Part of a small language model's weights: vocabulary 38562.
MLP neurons of a small language model. Each row is named by its layer, matrix (up: input weights; down: output weights) and neuron, and shows model dimensions 192-383. Each number is 128 + 24 x the weight over its row's rms, rounded and kept within 0 to 255. Numbers have three digits each.
After each neuron's rows, "fires before" lists the tokens most often just after its 100 highest values on Wikipedia text that the model never trained on.

L3.up716:107107135112099145147172112103115145085112137194108101121141154153115186123140125134080181108126148121140169114165090127119126137135125153152141100155105162123113101127142105170139117137149111102159065173143130162082125086146155163156119114176130166146137139111103164117103104157143083111113137128078113115112130132113151139115108110143099154157166088149131143127144079085134118178126185090165159096105153130152133141151118123079188114135126117113127163095134095115122178123125105143102156081146172135111135113111115137115119136160116128118139113137123161107100139138121135117
L3.down716:108107145127109080145170110120106147129123150126108133131149125110140102157141164097149191142144145118126170113125152168088128134138110142145098108154116112147115156159130090129120124172161129147157141133160168134125165166160141131147144135144140113145103121086141132139142101076080071117154152109142118115115126175141151125128122141102088162118156098115109148137103117113135121152132147104145077157144123144106111173105176107151142129136134144132108095135138145136143114105109179135118125090134109100148130140136122120127157088132160112084151131076145123129103110106134102142
fires before: ".", " kg", " ft", ",", " million"

L8.up1832:058103119120126147177115151144103119154146123149154131111114107145160128178122173135109157135121142133132116140088126142176110148119144080142105115154125105141137154143117149133131115115134167199122158169124160136159152110108178099123130105111143115108091144160118127168117116154128114105144111094162148143113105120106213130125086155142188152126127111087107123104092125188153113134072150096115135095159107133109124114161143128110094139146134137136117145087085138147111109138117140132150061169124115145137145152140109109080157148141107102159117144155095121183125138082131107128
L8.down1832:170156121127122148139139149094154175125122139169128133091109130133153101129174121124150099148129134121157106188110159153121118134116173126124163121144107120118132113153127127128144126161137141129110134129130085142108103135174111104122137125153123155142086125126158174142108130139139124142077167146108115110116138107148148144128134110107095123135128180161092167161133125121100122164149098115162121169129094121112131135159120107096103167133090140070135135136162126129129136121142130106146156140143137120192122113082129167169138147121124162130095121104121146120152148152116176140
fires before: ":", ",", ".", " in"

L8.up344:134147120178149138094145130129111139161125133144143126175093144143125156123086179125147100163140102176099158118133103117162134157110107107136126115153145110136183144128146134116121129131069168123141149133125123125129193111171128140100096141138153099116118125135167140160124124144108184107150150084119078092116131108116129131170085109119158111149116125065137129087100125111122141123133118116135121133164127146119099106146146133122146160138089125171177158097117155149142114125135112134133139105164111131129145144136132138130123175143135091091138169118182141122158125116117159141
L8.down344:107113114156158100113139141085123124119127145099124137102101100129169146149154122127162132138146167107145130189104081122145144129129127142129151119112134140110126139084164129141138126101161097132130119127154110147125118136068122085139125108136101119162142118104162119147106157165112107137125175138109112129121132140093123133131125147165141109155142138155145101103174109133127141091121134146142121136151101166143135171117136140125140121142138156101102111131122130133117129122194144123123103113150113175110122110158119160090137138129098135160156155109148099110132163140110129115
fires before: ".", ",", " and", " by", " |", " of"

L8.up840:165132132114085158139149180103158106131114114150171151086081100106119170095083130143148162130093180117155114142102122128106120142147125132139144134154099133121203162148089122111138108149120152124100126111169138094104123138137106105100138149134118095115147144174120160130086114115128107130150138135122147130073109109140128145171104138088136120124110122123094143121155160094150124132125139119149111130136085120159133162164190114090075100114133178139118106130177100150111124095128122157143142124128154104060123094143139124141106153148112185142125089148072106123118105131110137122
L8.down840:128115122106127177176175135120153119142172110098123158160077128141098138134128081098134137147125131111134125145110092134087128100143141080144124132107142138133130091137119133120138098130137116184071141121127140150140120066132104134126149116126112134133120094109127118116137064165103120127131190175101101134173146161114136139142115159125116119099114095104152147141119107121154152097115155186132144118098138142107124121096122136131156092132103116134182087134102101125115139105146133161147154101129142125131147093138125139148172161138087140101146124115141144133123133104150145130
fires before: " to"

L3.up1590:112136135160114159087123104135125155139147114157111162133114099124161145131137136114112099076150105161167095088137123157117136100129105149125103102139163083106145145106121136100114108121142166141131126140154084118131128172119137067108164139111090141070126136086125173164121164115111082110207141110104122110121134167157120105139128134131083162121108123123139148120122122098142121133096166127138115123167145147152132133092194152123151117118108102102133162145145108158143144137139122136120134075138132143110136123150121102166158129135128099131169135113140081119092122110144130165
L3.down1590:111084140136123119134124170126163141199156153129098185135155147115140096092120095131101159133125121102103160160122115163110123092114150158133133160097152159139108101144137104121144140147143131146175132118164152156155100183130121122123143180123120086117115134153175101131102110120141142142095150129106136136125096133136134151087097141122126112115175138153127121167103091134113125133148160147117096160168115116175118108124098131121165155140172139134114119125103139097154135117134087117138136147119114083112122124153089099122150100110107121140113097152137118131140149126139107164
fires before: ",", " as", " the", " to", ":", " for"

L8.up23:108104155128179121115157139106150142143089101160135181145186124093115132135116129127116142112151157122121100136084112096088157168120152139109068119152121149106138131122107128119130110151155128120158122117180067140142132093111151108120104117107176099129119133111140114165149161138121098118140096143107099106113162123117108131181104109170127126110133119096107142144116128074114128098165092091135090125129109133197134119113154139168137117151102142137171134119142120102130122141160148113104147146107133106144112099127124116117113110123151171142130174120147167124142164104118127144
L8.down23:165112162162137145140127123142150145127127129151106124173137128127137116149162109096212172110135125127091160144097114102129150109101171130118109148145116129160128126129164080167170144152144150151121143136137155092126132154138100118165153190154145141185156121111145138164130137152126141095084134131124116104139147108114145145107138170145103146108102171137120150132089077097126134146114161133125137137135135131166143102136151133126140107146154110176128126072162122169122121127154124123127135132139130142135132109119103109097121104133130094124136157135119119132133120139100134095
fires before: ")", "),", ");", ")\"", "]", "\")"

L8.up349:156107131180119145142135108131154124136023153153128113127076122082139163127109173137110084168116157146134119116116141128122137152151136146139119141141133132150171176109078148089115118139145143145159131096111110126158148165163118118153150180163121135142097139101152107148104128148144157110141155182122125142120116095094137124145142107159110105137180100108160174120109164120141088152135148125130147148135116100140103134110090088103122124167135137134150136166173114153135136188116163148117129127123139130113143131122151131128105156120168103085146152138113149137142149132164146135
L8.down349:115144112126149106126153131152169108118128109093121134134117144101079138087127126130153126164132127163136138135119080178138140111145108111092106160135124132137125153103164124136132116142136157134104132135130098118114140150165125122126103132111154172084132103138129135145122162145096122167114106129128083093125121144117114146126128120148161127124169133134122109150128136130131143130107102194162093156099118130159151134183107114121120143136145102099147106125151123124144120131157139104124129136103072129108133161111128141140173175134150155137107112160133109061104144121092120152
fires before: ".", ",", " and"

L8.up2047:135113133108132184108078167117141142151158140132108104149126123129153184114101088151160109133147110142067114107114162120124124148119106142108120144109104119128163143109085153153129118123131118101125154129150088118115127144116084145181089114177166139123101142142123155107136073106105151125114154123084079122119097120136124105140100082163080146122124167174120087159104119116118111153131094118146182090148147115076149158131153134153113123132095132130116107100138125149137107122137066102154122126136137096162152107141123106141117120138139145128107148164122153124103145129078145127
L8.down2047:124134087141115150067156134150142117135131176102106140135102118136110138126157104178110192141107132121187134126096053156171172114118132140106133127132142179137117129171146129101141147053086081118132101095091122107119140154157145077123130147177126113139117118136102146125113146137083144154115116137149116093124145111115160112129117132090173097129172131112158134104130118094118145124122149133115115135137116112126105123135141149073127165103099088125154120117113149174096109161125162109147096141143156105085125105111134145147087128152140148162109162105120100115096126169096138126
fires before: ".", " in", " on", " to", " by", " and"

L8.up867:112111153160077101079118102128114119133132084119101086110159116145116140103148116157118123122125127148121109113119154143155131059077123096136140154104113138122109163126123136164096173133121114104132135149065124112139131156075156157137132098126121142109118115149154141091134089127103097117114141138153079107111097132129138153147138106128133116145105162152150153111130080136130089145132105126099131153140144126094187153109144111114118129106179088066115172106130128142129127097111105120119114133141097119104165125145158144134113148141113151142178107179128158080115120127147148113
L8.down867:138111137105178149082131120146161132176152158134083161125093129114139136131105118136134148125113148107120134194125123132147161129118118110111110141164092111154114115148155156174084093135136135127140110110124118138096137136122107051098119145145140128147145143098140181124148126137149157144131109127121076114116125139124130148170089105069105120102181136157122134109123092091148139134115156149142142142103157111148085172068113154161121137113137115135109114094113144142105158124137132155102148127133138129138158183129156130160156123138081184120115130097108160135173116127121126107
fires before: " |", " of", " for", "\n", " in"

L3.up1077:100080149142135150136141155091124183142135167130117115157149143119162115091155147124123137146148098135148127082134186099141122132098157108098146130145116138156125072106135119155111121118128130083148148115121112127152104094137137160121121099146192139112126111130091142132151119176132087103104146138119155166179170122121127134093110143097091153164156140084130119163128117108145142095103137158121151133140084077124124121128111146099135136153145149122137155127137122114103125138140125113159097131140133146113152123088164168165120126076160147129123168087129150175150122182154131130
L3.down1077:133113143122131103169148118116145176144148147100105111162141150150140121116137094104143162144152155121099138138154149138149147111130107146103162130121122120137167101112157146092126140109104139161117163083135134140138127106122143101142101111052130105160098131144137127116122122140113089121129150174144099091152112161147145110103163114115143113148119119067085145120141104102112141133126131143090123122123138126115126132116124115148125102127157195147142133106129173119113171125146143133116133112125156112138092125112114157115177161133151136138141182127106119129149123124162127130
fires before: " of", " ==", " in", "=="

L8.up504:193117126101113113109182128097101151153143118103140136115132151176143111141149085096111151133087106173122083101101148124124142118121150124152138119069136098165149164153163146140138103148127119131122101124115167106153174129124158110113127118156108102161154146145130126137139173107150102125131112147108139150113093118177154139148168136080110087135153135156126133112159151141225090123147152135194110119158123144142117104166123198090142118174093090103111109160118104139164138143164097141124136124134123119111134108085102136132133121113111139136172136098111163134180142139117126092
L8.down504:081137139127137163167149089157104107113109136137122133144121133123112080119146110149098172119106131142143126173124123110115096104133114156110122089161170115129129116129141144120097100154162131128141172168119151153129111142104088125096111136145144126144129155113186164126129115115104142124140106127116122115126151143070131126171124130134115120187125116145103125144123121092144155140137106139119101159127156123136113100135090099139151131154129091133111104136150156155095177117106120135107140146197114144185192119079139100110158149139115159122137169115109142129123134128102117113
fires before: " to", " into", "s"

L8.up1670:125107118150133104123149150113140160158124134132140127145136130062099119105162144168037116097169148106152103153140120167162111109124097148105156134115101190137109093122091097132162134118159120152149099130141109140122134120097139112143110112120066084166107128099156108188099098126125102141108100111166125135141115090094143093103146127188123111126137115186129116163113094122116143164146106102130138108143102125131141122144130129124148147129168103117122122117136141092126107102092111113141114142130089101140098107112081096114121137162158114115136084132128115156117124112165121137
L8.down1670:137112120102123094118106118120102101132143144076129188156159098133127128150067129139175114163093114174142092123129121085082106139124109095146171143108126113130132095160126138126129101150113130121102160148164151153123153140155096130128143137140091140113170131089092126110064145110151149115143139115142138076128152102131103131121146132121162099176123127141154109097143163105123140152133122128177129121147146098164124133104123118129150109142140123133103138117155115141118139125136175115113131106128158096138119151127089155186163099101116121143121146128152151077124134148152103130
fires before: ",", "ski", " Jr", ":"

L8.up37:153114132092165153161121105161135125133108082123143167147127140152138164114130144114189134146116135173127127124142167149132119120123079153131115125120126146097095129166151066144129082139151133122145143151105120111121129190110110127148149134120133117107126130122103110101124121119133169155114096131123131145121126126156135091145202085138130102133091114122176138101132128138114108111150093115133120124145082146183106179088184144168108148131117128130141136101148080174124179121079144116097096100068129087104100155134133122102098147118137112076101131126100161179140137105150099139
L8.down37:187147121140150073115168113131130089126128157181131131099136168135076135127156113130071126147112149112122113110094108149172135105142129149155135150155119134156160125154136146086117127120131128128131133133144108109115102130147164119127117116150101109147092112106138103134147127133151132120118141111143141149092110113130118134119105114168105166105102159167132155158108096124136167125125160149136138139116156111179117145172098128102111160147125108136092128135157173155130128160147146123108099105119084118123135154129119148141145124137110120137106136116107115111091121112117152149
fires before: " to", " for", " that", " as", ",", " is"

L8.up1523:116156119068101138121135197167120118155143139097116097083123121110073119114153091152110098115146113098139124051126128129129150164145110154112179110092154157173182113156141091102144106146144078129137119115119137162146178193170133104120107121144104125158141115121124162135139103137149168122117118158129153154090187132144146146116108161101091112153107188141130161139149145151157134148141107126090127079114141134189099145122157160122140079132127140114087154118115066126125126128113123139149119121118113151160131097038121102126106099134141145113151112147088157136120138103145107132
L8.down1523:104106132096128148170089135101142110142134135131174132146139149147096101121170151133129118113112111169099143160126107142154149143097100153129161165098128156103128143144128138109121172052181114141088114112137148171108117103110140123152136118122156136144127153105115112118134150120111124113089109151143117101183120141097130182153154116100102178102117153166156152157159131150129137142100125126121151093144137143133125117125121129063118123140132147143130082152174135091099181110087097157148152109142144136153151126100145093124154151120131102101139064119119123107145112131084125154
fires before: " to", " into", " up"

L8.up8:133131147127104116117088145108137112094153129142132113190125090135118131128149120118105135137132149119122110124116143146152122137128157132141142104176138137129120151113071152125122125134150103153129174169107131121137118166129130121107134119108116133114112114129159097073127094161138134141168171184114104122146129148141165150135105107112124116105143116161126075096112130165189139166079177154132133062113105135127170128143116127096115143165110124136118136125127147097107139120102157167118103125062143139124128155149186136162098120137092114103120105144142138126135117112127088124
L8.down8:111158103124147157119181172165126146141168151136120127124115112084140108193107098106115088138156094096076155140120086118091102094173142130122156136118118103121109111098139119117123119137097125145120129091125169122152136131127129101135164114118098158153110144133114134176140153125118127113143144111117155134100145139131134132155148086117143108092127132131128122116149085164110139157077091146115127092144102127113108143135112125156115102104114125108149113142118130183117081091092114117158120109164135133100116128129115156155189117144155154086087107146173104164154126152085135129
fires before: ".", " on", " in", " to", " and", ","

L3.up1106:134118144078126116073132123117159139067144134134129121115149158132111128164158152137150158092184136141167124140131149134138136086116154103171121152125135096110180113126170127114126162127110160143134132137144145118152123143123108134139086149114132122131098137126147099129149103082088167147157160143100130116117111128122125131162122100111157122145151124134215122111122123145136120144132117111161115090122128081131094170154131088134118092102110124139090084093100163133154104127097094105166113102122113010159159135101155142115122143134104149128160133102140167089166120151155128083
L3.down1106:127087143142136106107129051086123090140095111144138126174114079131137144162124170156132128137145126129124163157136096113152179162104124129091141119095126112142136151128127121144164119152154105138116142131104108134106101106170133137139110158134126170128117122125159139150167132102137169123117118145147108164164153116133154169145170155138091134106134134188113180139142138098128109110173123143111161106080137097138105091143129129139081160096102129184174136104080117095170119103151175123135147111125107143119132160075126129096119124137131148147123114132107136132119133143080128135
fires before: " |", "\"", "a", ","

L3.up664:157147136106076118114088117158139108136118123104099136106096133135119101147125132139155147060076132168176117081158113139120154096113123122140076121112155112155140098117118128145130123116136133128181129113131156090124086109122100130128100143162158121164134086140138102128112125148117124105146121119148133138129113133140111166102115118126108098145101110106143141169168110094123104076088114171130110141159140102138154124123146147134092155121116124092183124150135132131144144192076147084125119121117106119129141140121142117161143107123083166146124123099129141112119127109092129123
L3.down664:130134165149128126179141132117117154116108134097140140124122102149129103127130138097102124162099128120124107180130172151144158121112140166159140149150079156133147160130110097113116102150130132154139150127151129167114128151142120099095072120080066141145124138116122144108140121097140136125102144157096090119131126106134132157141123135135114156150117124101123122148134129111140134096189137132104129115151211131113103135099152108107131079092152130119131119115150181087141126113143150131131119112148118136091107143119130126131151165155142134184142133099081115110121138137138160154
fires before: "\n", " of", ".", " in", " for", ","

L8.up1544:118090125114129184133139123093127128164141148109149159131102094127120152186159172213139155122200184090113139150152115135111119114102098138160145139140101119099167135166158114116151135110121127111146153174121134090132145147116117097084125137105121066119141155172174153123143154127135119140100106127174092177151179118090174111140086126118120109112151131102086148129154136131157111155159114143115126141123094148191058132106122111121107141131090121117152138074099113121131147145151132143113152107082109134126156073155101128106156153090111119099174180153123106185125108124129162123
L8.down1544:127172087134132157125116125107146110123111131124146163125118148124122120129129099132119157135111164180076098156120139140095131126116143139116104139152158153133137123177142161090142110111177113129152158114118121128151142103095121120162145138150144142110118108116137186170105150151106107105134114119159096113151138129151103117118124112164116124109100130135158075140117124136141142103096146116110095156126153089103157113113131104118124166140129088113117122099139108103149152091132140134135102108138089118141095122141114131139155117141117153137139117099120161108126132115118107101
fires before: " to", " by", " for", " with", " into"

L8.up636:133118106158148139137129128153116117153123160131144136128094140154110095140157124112121126106086165104111116082138111103147158142113087145096153119140149130125204080168154142116148119124118117145113104133098126086112131099127124150140123131129140105130103129127133122083148132133125152126129095148174132126089126114127086098154105154132172165149167119125130070128123150133151122141151149158125126116112116092177134126164087103155118093136071127125131143095114150065144120139094135141132156127092098131125141130128086107057108127156119122078124130116107123134110111156130091116
L8.down636:113100135134134120109142124109141103168143163140109141150142170153102142152196112123072138125152144132139127153107122180154141138138126138103177140136121095110146114155142155130143152127117125140136114147118169126177156126053123142098138106142060130176107137161108144105075141104125106146130119124163088104108117146115102180155103171151148112131101119124141118133143152132124115102129117146161105139131148121140149122146168138094153167131115131107142120124107111092138129139094139096136106087139101141090124139128145084171165122093129105137131124138161084157133163110085124140
fires before: " of", " to", " on"

L3.up130:138168125139155142165131109142084120097125139113133131091119087062111141097168128150160111150130134130129172164167160101107089145107124101136108116099124138123133144117117092128133132094129102155108146136117146131129127141143103126166196149145162115129107151102128124131117085138080173121115166127146118126089089107129114121120094155170111126107129082111128076094153158098123135128114115146116061094129071123139136107137108130141118093159135151126138137139136109117120139141140121145141154149121142146084125137126120137124165134142087154118123099105144110118125113113154117131
L3.down130:175172132107161117132130120115151079158152096123123125127108116069107150123155148128116119183143130128072114154143055120122118118108123097127121137108125148117140125162157142070092134120146109160090153101155146137121120184158133090119138166137148109121110160104139111080111117149111147134099153154163121122089120138176132118076066120154146143129129127134125126114154149114121114135103125147099156104140120107118140113147107119141121125107144149168108126120122157122132130129120137145100107143118147156125147143127129119127155105126122119155186118123157123124184146098189127179
fires before: ",", " (", " Jr", " |", "."

L8.up375:096074119118152152128158089168126161119077114104122132130066145118083138096163110109148156105148117132083120138070153089138150141110122179146108125093128116138145155096168136155114112096119152102112145122117124120118134113131114115128126141173122168066165113139143134094151134098146148147113123106157142152091158145104097101128119130159158149101136075120151101137133146169134150094148144135116127180136089102145093106124128147095154128129113148107129119137134107111118142115128138177127144097113121151130168151144131140150117116104126110110117144129127112127149142132132111122
L8.down375:142158120147130114147165122126185113113112125104124131129082145088141123179101117117173107134129157139107124114144129127090138131126164132113116107095146146146152155132134128154121117101100174095142144112138153122141132115109128147163098152180108168147134139084108133195141147185153158146075094154158134089111127110098133151097125126115141150143119134122125169113091122106103121164137092147127134123093120119159131111135179141164174132101145155152105154135181111134128146152142140181166130168111139147132134140120102140160128155138129136084127112142119135129133116135144125129
fires before: " are", " have", " were", " can"

L3.up834:088150126180118117131190113110105146141123151122064090127157146113150098093139116127109128101168147150111098129122150093154143137137146128102167134128100133154125110149104126108116112129101106143141137122122130085148122102157119111187106164131120107110128128144125125150168155115088099122135135116133134158106120161125144120115084126140104158171156067113123180124162131119148086179146137077122100149117111142132112057117110131107111110111100140148153144142106114131135140105135114066094118142085145144127103111137163125063116150122137163137148171093139138146103093117104167105
L3.down834:143175178154157117106138092115122104143124157121137124138122174136153114117112136139164139130135076101189112177160142128122112111135131131095172117123140144177155140134112141140114158124144146130117143119120136103126122071102138144136116172106139138126110138118128110138148132138125124175123154055110122161118132142130129183129167086122116122167131128112080120144161117118153131150148125133148134120136136131107143136171129134126104132114134118163113131107080159147143131109105101175129120144140130114132109117100116108142104170129108148108108130115088118081124098141113149175
fires before: "\n", " ", " ==", "=="

L8.up20:114103106100133136115173141125134151142096123122120116133121094118159130130134098153128129157123085154144146131103089131155147159178153140122144184126159081084105181158105109120120135134129127130143170140125140134153113159141132147160117121120094162163146125149119100129107092153132120103122100126105141116094096089111133137163099132119121090166140139131109118058133082127149128118115108108129162119122153196086151125153128168100107168100138153124114104127102129114073109141091141139180136142094128126109128131088102149136170111144135171096170184123114118154108102127131167108
L8.down20:153092101077109139167127166158109112140143123174099117125151160134172159145114127149092124149107105121091122140144121150106116118121066143117122112103094140122132140114113139106092127125079129116117157078115137099131132164123116153138118114101101134103140092098090078153113114125148113104132140147172099109083162142115148133077126140103132143099101135141136146147158154135082147150120149141087096140102127129147117132138130130119155131128111167141113101133122149158143156113155172135108150124123106110088129104158135096126110121145131135113180149139119148159143144130107088114
fires before: " |", ")", ".", "a", " in"

L8.up816:090109130159145139145115160072140122100115146146098111123149131109109119123131110130135154106111124127116109096121119159146117110144149146153124112130113115117115107128090110144136147129140114145172180093134095164086113129114097126105147128164116119149161126193179130100174118159119140134149141148132130151111120160097110132117107169114086143111095119105156100116127158099140119101132208163134159139113131123133105121107149122125153117117118123100125127106160160157103117128092125110135077126088162095081104142116125131154123134126109178045109115081156128148153121091118155111
L8.down816:155099120117135166208171132116142096123147085119138145144149149123098120103115139132138124136145139140140107125144165113070133134081147136142145137133129137156107135135146141147120136139075144116126146154146123139141126107145116127156155127113079104161111140106129127144164149156112133164144176129152135090124095084151106142131144110140091123190109120158116130130094102123130143115133129115140131112117132166104112117112140156103126086117160126166134122160191110142123106102162128181113137136094110107147138127126133127148128103108128173175117098145174119075125112146103129169
fires before: " is", " are", " was", " has", " have", " were"

L3.up9:131144139137117171188101146096158163115126141133137139148121121098174162151118163123121116132146122109109134126108135119152154147067125134131121174109138144169105140116124098129122098119092161137105133106148128089172151143166188068117098102080136127124122126094109115135126127139135157087133135107132129121131114126140109121122120112095142169125152123102114096116135131114182148118104161136092176104100133143106111173116109134121078145131108124171145099134162134097143109128092104128140153102101103098186149101122142114144133113133134169136114127103144151134114119140126070145
L3.down9:171125103128118130115161138101149097128116129160109168125122158150161133154166149121148196124114149111086167172108117115158118143123132086143113132130152153124114056135136132112157142123129087107158174152132133114099124127191124142121180131163108160153121103162153115123128118116125155159142134132160134132146081147145103130135174157099170136137165123142164175132127109145116117127124154190122115130113106084151137050147096115090117124148120097105108130123120081128150082140131124102155126072127135097138116137135093147117082172123120152163110113124162142103091129104067092103
fires before: ".", ";", " of", ")", ",", " |"

L8.up1853:158099155159116111095131183144125128121150139139160081129103141099131092140139107127135107175077124127131127127103130120127125121111122121155162115170139114113159159124099101095117113127165147121101126141139131090164131183155113113121133056096131135111121153135161105144120082140128150107082128077149166105125127124125134119100079083111157103154128140141154141122101124158100128148101166153130084108130113130142090153131133122117137115103129117171137120160115148102116139136138117158067134104097091132124126124129147115127136150126117136159113129088172118135122133085129098132
L8.down1853:069162111142143139159110109087082106158112119135163118091101141131142139167127154115129123085163126118157148172106139132126092137164148146132136182068127136135101093151123133184104181146112121113144098079122112140108141119120125159174163145139136142146128106148081165122155140129120128156132136114108130120112147120107124120127137138099111153133125138099113129130124123100104120137146099109116105113149154129087173138105161154088073110130127142079125128140108105146147140074115124103141107145105149098150092110120103123128135094134144133115162152158098113104105088161126165126
fires before: ",", ".,", ".", ";"

L8.up1144:127146151139139135099114191125131141140130145126142155113149132085117152111114162124147104081144118144149126146130121094128092118124101148096088097168156113157157158161140107153142134113113146113146116147158126148162153177104091152137153143075116130127090087111140107137112179095098135150067133139161104086139171139149160098127148171078162120132088152123122094089108115115162107142147099098122112162152150118116145152166107177126157121115175100144202118161103111101112163134112090176093129111153150110124164072164141074148131133147193114148151109145111148139129075113147136130
L8.down1144:098086138118145143120181136148120181141149106177118172102134136121165089125110167124121118144156109129098132102130072173145133145117127146135157102142119120171136125105119117152142140137100123151106121111169152120142126141116133118154135118140137155127133127137140157171128094158128133145106090122087140109160110137121102149144132160120148143147110132164133088098096118143093090142154115148194116086133153160103136101134080121149102130160121161181157093144187114144104152117161153091098118190110118133169125135120126121146136142131112073132127144151118083139135134154124150090
fires before: ",", "),", " in", " and", " to"

L3.up522:168185148176150146088145172116119112141166099166138083127091107101112112144164142127131121136151174133145126126130154140127153098115133124161195121111117126103126168128131129136154143119111133103138155118065118152167134120139124128136151179113080083111128131135136121131129113117102112140136148104104138135152150143147099131124151096132164135137158118083152081110178144127158090104120154189169099086182095153122084160125123119160148095111118137148128134161114128148130112148098128097143158072117122101108161121067117103120104116114132190108129147130098149125120164138148135114
L3.down522:184093137112080085141094092154094084107115100098110153122108135162194103160117136133107116099135147142139101113149118117119147121143133099120136109113122133089158151127119148119099127106146107161109154110142158140078115145120136138138101102122119123091114134097078137126111125108106127137143119116144133138172124137133136126137143121125105086158157125139111162110092146130119174146160110115107108122091106099096108141103139125151120125107153116140113114134142102138130114124160178142137104117184085074111060126115137123127140106135124151127138105123144117129102153099112165095
fires before: ",", ".", " was", " |", ")", ";"

L3.up1311:156150134143097150096117147118138085141134112110133130117124132132156150130118165115139085113092123180138118064145135136093158132123100140138144100149095090123091150139192145095129138143157144127142141099149159133078090092126150107149123140149137117146117137139124155146102084108132118140094114122094094114167134149136159113129153136127230132144162160099109194131112162121131143143099146126129122133117107102112105098103136087124159078144138130174071126118099139111084096135128131122146101113125153126136155124133138150192114152147115103129107119154102120133126138144140128164
L3.down1311:151114162139169125144141120138120128135139143126112112144127126139102076128147099109148090133108105126137078143124135088117088116112115179130129091073090143126138148138119122143074137173138164120129102160154154136110108092121123119137139109139109131169141083118127149098163129113149127111140153155088158102197158134124147101108054119121107126129126100091120112114129166155092153142152129127127128188110175113171140117129119098124098135183122075130102126134132133124131156114100126079105124106118124141121107146145133099159130105179136135118108116107125139135148188139148121102
fires before: ",", " of", " the", "In", "The"

L8.up948:118180156113123131149147116218133124136117149125111168079183130163086133110137116154108116017122117141138148130100155140120132108136119162137126137130104119091144135111156108121123124128110131134138121171115121098147155138144140130141117103083100120111159137122135134135084096119184151122155121102109125118093129108132127091146145130123173221109135153121121107138150118147092155165143132134147114146113141127155165161175132153076127117106128113115169119132136117152082138089147089172093127096108120125157181159129133140154147127120122121157097169107126137129133103131115105120
L8.down948:120110103094112120114096137099171075175160124125089136139144129129169155120102122145107136194126147108151142138109091166121121112154094128156130111138123115141144144151129120093115119108148138140095159128139078099141154128135127148151148117135139124122131111103099134116116152151083130136140146122125115114137098119145178091153115199142157052144121144148122113125119124114108139110137127110150144134105187085131134131148102118109165143124173095119118111125100142098192114154164134125168123142104116133047118141119125150119130122190123077093106126090116078131123167157123114125
fires before: " |", ",", " January"

L8.up1332:112109124168176130095126170114120109145124173140135116133088124155140110126098167095107130117123124136149110141144162102109139123125090124108118082126146100091133097102101113134144119125085158099067123129151159123073094075147092144122130147126147123125124158095111153098131132106153137129090098112112135114105123069126098163106178132179093160106091075111118133170108136118088111108166123121128138128164163102089114129145172110151105130130135153152132128128110108091096112119153103150116157054140107112144124098109106119070117127125147136077149120117148112116120084161129142177
L8.down1332:096136118156135216111138163134118121126158131087142140110113111137169135155125176140164117116164082120103126164109121114105140099133096144164104070133142129144129060105178140179130148125119142126121157132106127117123137127104116120144158138122088169153072112133151159153154134066121121118130158129117111138118145138120104096143140121147124123144133140110131120137155070081094104159157102123149157109183121135117133117170146118111117155122114154105120134123090120156142140125156099102089135087168123134121095093103101152122185064100182128073168147133085148126125146150100172097
fires before: ",", "),", " of", " in", " at"

L8.up1340:161148098174147140127113096145116098148154124134094103164117126128134139119106133149146115104160122110109116115142102117113128119117115122134155120121108107093174104120136135148178115163061081116105099172190129110115109138153117189118135162117144137112139109127144128150133117122106137126120129160156130139164121114081143104156164081116109126164152122139080168079087168119162154125137126143108149153150068150149126109170099104119109121127155130119100119178110127123105117119138154115154139124149112139113142110145146070133118114117125137095124145146162104101100172134082133101
L8.down1340:130143131162128113110114118122101074140065103128164178120157099133155171104172116117095152130081107117128139123138131115094154158143093176126120139126148074166096112154150144142074124130087123120150151175143130132137176133105101139140159120125116144119151125128133115105128155135091151151132128121128099128128096112142145131131119104105193129119108134171121090130118132131104137180158083155096134141138135116174113139137130143154144147140177128104118147118159130101131180130149098112107098113133141116095159110137119100100128159080167137135142125102107136156130115125150138109
fires before: ",", ".", " in", " and"